{
  "head_dim": 32,
  "vocab_size": 8192,
  "rope_fraction": 1.0,
  "attn_scale": 0.177,
  "parallel_block": false,
  "init_std_up": 0.0324,
  "init_std_down": 0.00458,
  "beta1": 0.95,
  "final_lr_fraction": 0.1
}
MLP neurons of a small language model. Each row is named by its layer, matrix (up: input weights) and neuron, and shows model dimensions 0-95. Each number is 500 + 25 x the weight over its row's rms, rounded and kept within 0 to 999. Numbers have three digits each.
Before each neuron's rows, "fires on" lists the tokens most often at its 100 highest values on Wikipedia text that the model never trained on.

fires on: " in", " ", " of", "-", "=="
L8.up620:542489518468528537533538472503509495478472497512469479508506506499511490488491511514475565491502503514498511517478456484510527516535464525464503482476504474501501460489476464495523480512515489556521500489516515564524516481482531495532480512523546467507491514490454482481500526536521465527

fires on: " May", " October", " September", " July", "i", " June"
L22.up281:491518451519481506483507474511500474462531471462503496507552527523504495487472498492543490450474515543477485487526518499474521485541429495518469512507462496504529491534508511509546478449466517498458503519503537507506492464517526543533501500455528508525508511494529495539501504499511532525

fires on: " |", " more", "s"
L8.up106:487495478504519461494491500501513484530500461488505463474475512484517525546502525542532551523498449498495527481492475519503488489458503526514509491475511490544451522526473525481531495495470512492494464505529534472520489509497497493560497480497475484494453489498509511525480509513509595530

fires on: "s"
L7.up45:478510525479531487510550523485564511490504474492493431516476540498536507524468456498487468507518514546483514462488475479527504530501513529453521470443490479526502514506515518493506507511498495542523483518475506497499529506507505497509501491478526502511420480463470545506512484542535542484

fires on: "0", " as", ":", "ly", "."
L7.up507:488458541540478502440506484512461506456500501507534500484502509508524531507454475476485461473564496483536435483495466516523522530517505480538510490457519488475498524503504480485516496510497532512485501504529472486476442520480498523484479542553520546490507486505493462496504482474470520504

fires on: " ", " Ra", " ("
L22.up180:498520496456510505517478441512532473496505532495538497545494480455522468525534484514501522444500461505493520478484508536556489524516477537503527484488513529487453532497466474478489505465501460503505470479456483466482479525495495532518513490518501494463514509524496505495460483509428501512

fires on: " ", " dis", "ing", " pro", " of", " to"
L7.up283:506509522497500496521487457534509525474495530528484494463514496496503493457506489477503516452543487515481501496505513520494502503506473518463475525474539459545454453455464459529490470511517474537442515488529504517510528500492482506514483489503515485467470537527484535506531512493485525520

fires on: " ", "-", " Sa", "|", " de"
L22.up297:501454497470527473459522511525467491518461512527518468520501506496517491487515521478473498460493463529475474521473495535531496515524521548538507477532514522472453541511463451518498503477509484494491488519458477497492469505485583529507518526476480478512530498510506485514473529502518520531

fires on: " in", " and", " a", " as", " an"
L10.up494:504500483486552523481459503481482510528478468481525493511488505504497497519500478498505468491490503504495517485504476481528544486483486512535546469468487516478533485513490523504497515514512543529478513521477488472477485488529456498525472491549539509509540477498472469508480511480504499517

fires on: "s", " is"
L15.up351:490474518497544447482517483513479528472546517481486479528511485507486501535545489508458509487527498514479480518518530480508482506500465502557483509510506508486487487511464535518500457477529540528465507489526492521488502472468457504502508553524543488516506503509503456502522493509509500528

fires on: "==", "s", "\n", "===", "-"
L22.up150:484468477492483467480536499482499509548502475525536454495523508484471480499488490500494517523502445513461483483546495465522482486489461515484512481509488495546487507499500529464545469504550522533507452491532541447485536501494533507503491484494527504574528492525485514502494541496512502539

fires on: " ", "-", " project", " region", " du"
L15.up395:536492535476504522496474490494509508481532485493498523473490507510477469489499526484533516498455510509502477492491471508493514548513468511485461483509523455525506504489488567471466508477528506523524479486463497506480543475518545479485501512478512476476516506480459509486526518558498461539

fires on: " May", " March", " December", " April", " June", " Round"
L22.up130:494465488514491508521522471505566449515504492498496451506508496543499515505490499507550469446526466519470480519484531501507489480505510469550497497489452465545484476538520503453482488501476491483534524522484542476490505495514521527533487496496499481507456510523538444548489470494478471504

fires on: " ", "S", " United", " of"
L12.up694:465453483489453466498479451494495466465544521480521510465479508499546520496488477524511534485528520529493520506500528500492511511519516537497530507501523540510480513493469498508533485468498511525526496505485460493505508517472538476553524488532495509507498507503495490494484469492468466534

fires on: ";", " |", "%", " "
L10.up45:491529499480463482562464497501499539532499472477507515495492468478520476538510532479520506474492506480526516507478431536507462502502487543467487512486510504486523500558531476524482507428476489488526468482503526482506508494487525462554473522507467511494516483486489528507499525513526533536

fires on: " ", " in", " he"
L19.up480:527536499509483533518466488501491499528469477514481503487490473524502485516483497493462513504527518523479485474519499498491556502505489500532526486464514515464488504527469500499470502489531507501469528525451478514531518490507482506502485485523510514472524494456496507514494508469487504483

fires on: "0", " |", "m", "|", "s"
L8.up235:493488505523491462526506526495471555481507475453501477528479481487482509551527531523464510467560505488493473516477514512534499506486505507437473522468483553471527465511485505508490505489495510468470462475495531496499530485534447495494497545494482528479488515529474511513495441524505495536

fires on: " as", "0", " way", "ma", " than", " time"
L10.up82:475492497494505502520460456543482535499528560511524496499483531526492575512485509493502474501506500506504477493491522504487479517507507501507489501450514477490501520514489502457439533480508556469515469527510485517489478515496478509527495522522481490475512494534494475490525466501502513505

fires on: "s", "as"
L7.up433:489507475476508510509473480515550490557480508507461485515499490483531492543453521514478502481521456507523537498487515497474505518495496488537503469445528524520488525488518464504527495493519493528478523457519515463528530553512505564562485512482511472564501499528475461477478518484500515512

fires on: "==", " "
L18.up150:497486507468488568507466547463482506524485497506484505497538516484499517448473501468497536511483518443490516493484485503522540503509503477522470507489486494481512511464510510488537532458527485510516492535467516558476468489495496481529448517581537482495470494506467499462522479515497486506

fires on: " |", " ", "5", "3", " +", "4"
L9.up299:478521498476519558544474474541521501537476510514502497518478494515483447513512520487523508465470478493489491504509508509542515502499462520497476470506530458480469500553523515518547454464494525504495438520546491491469461479502487502508475482542505517521495518493524528496486480485461506478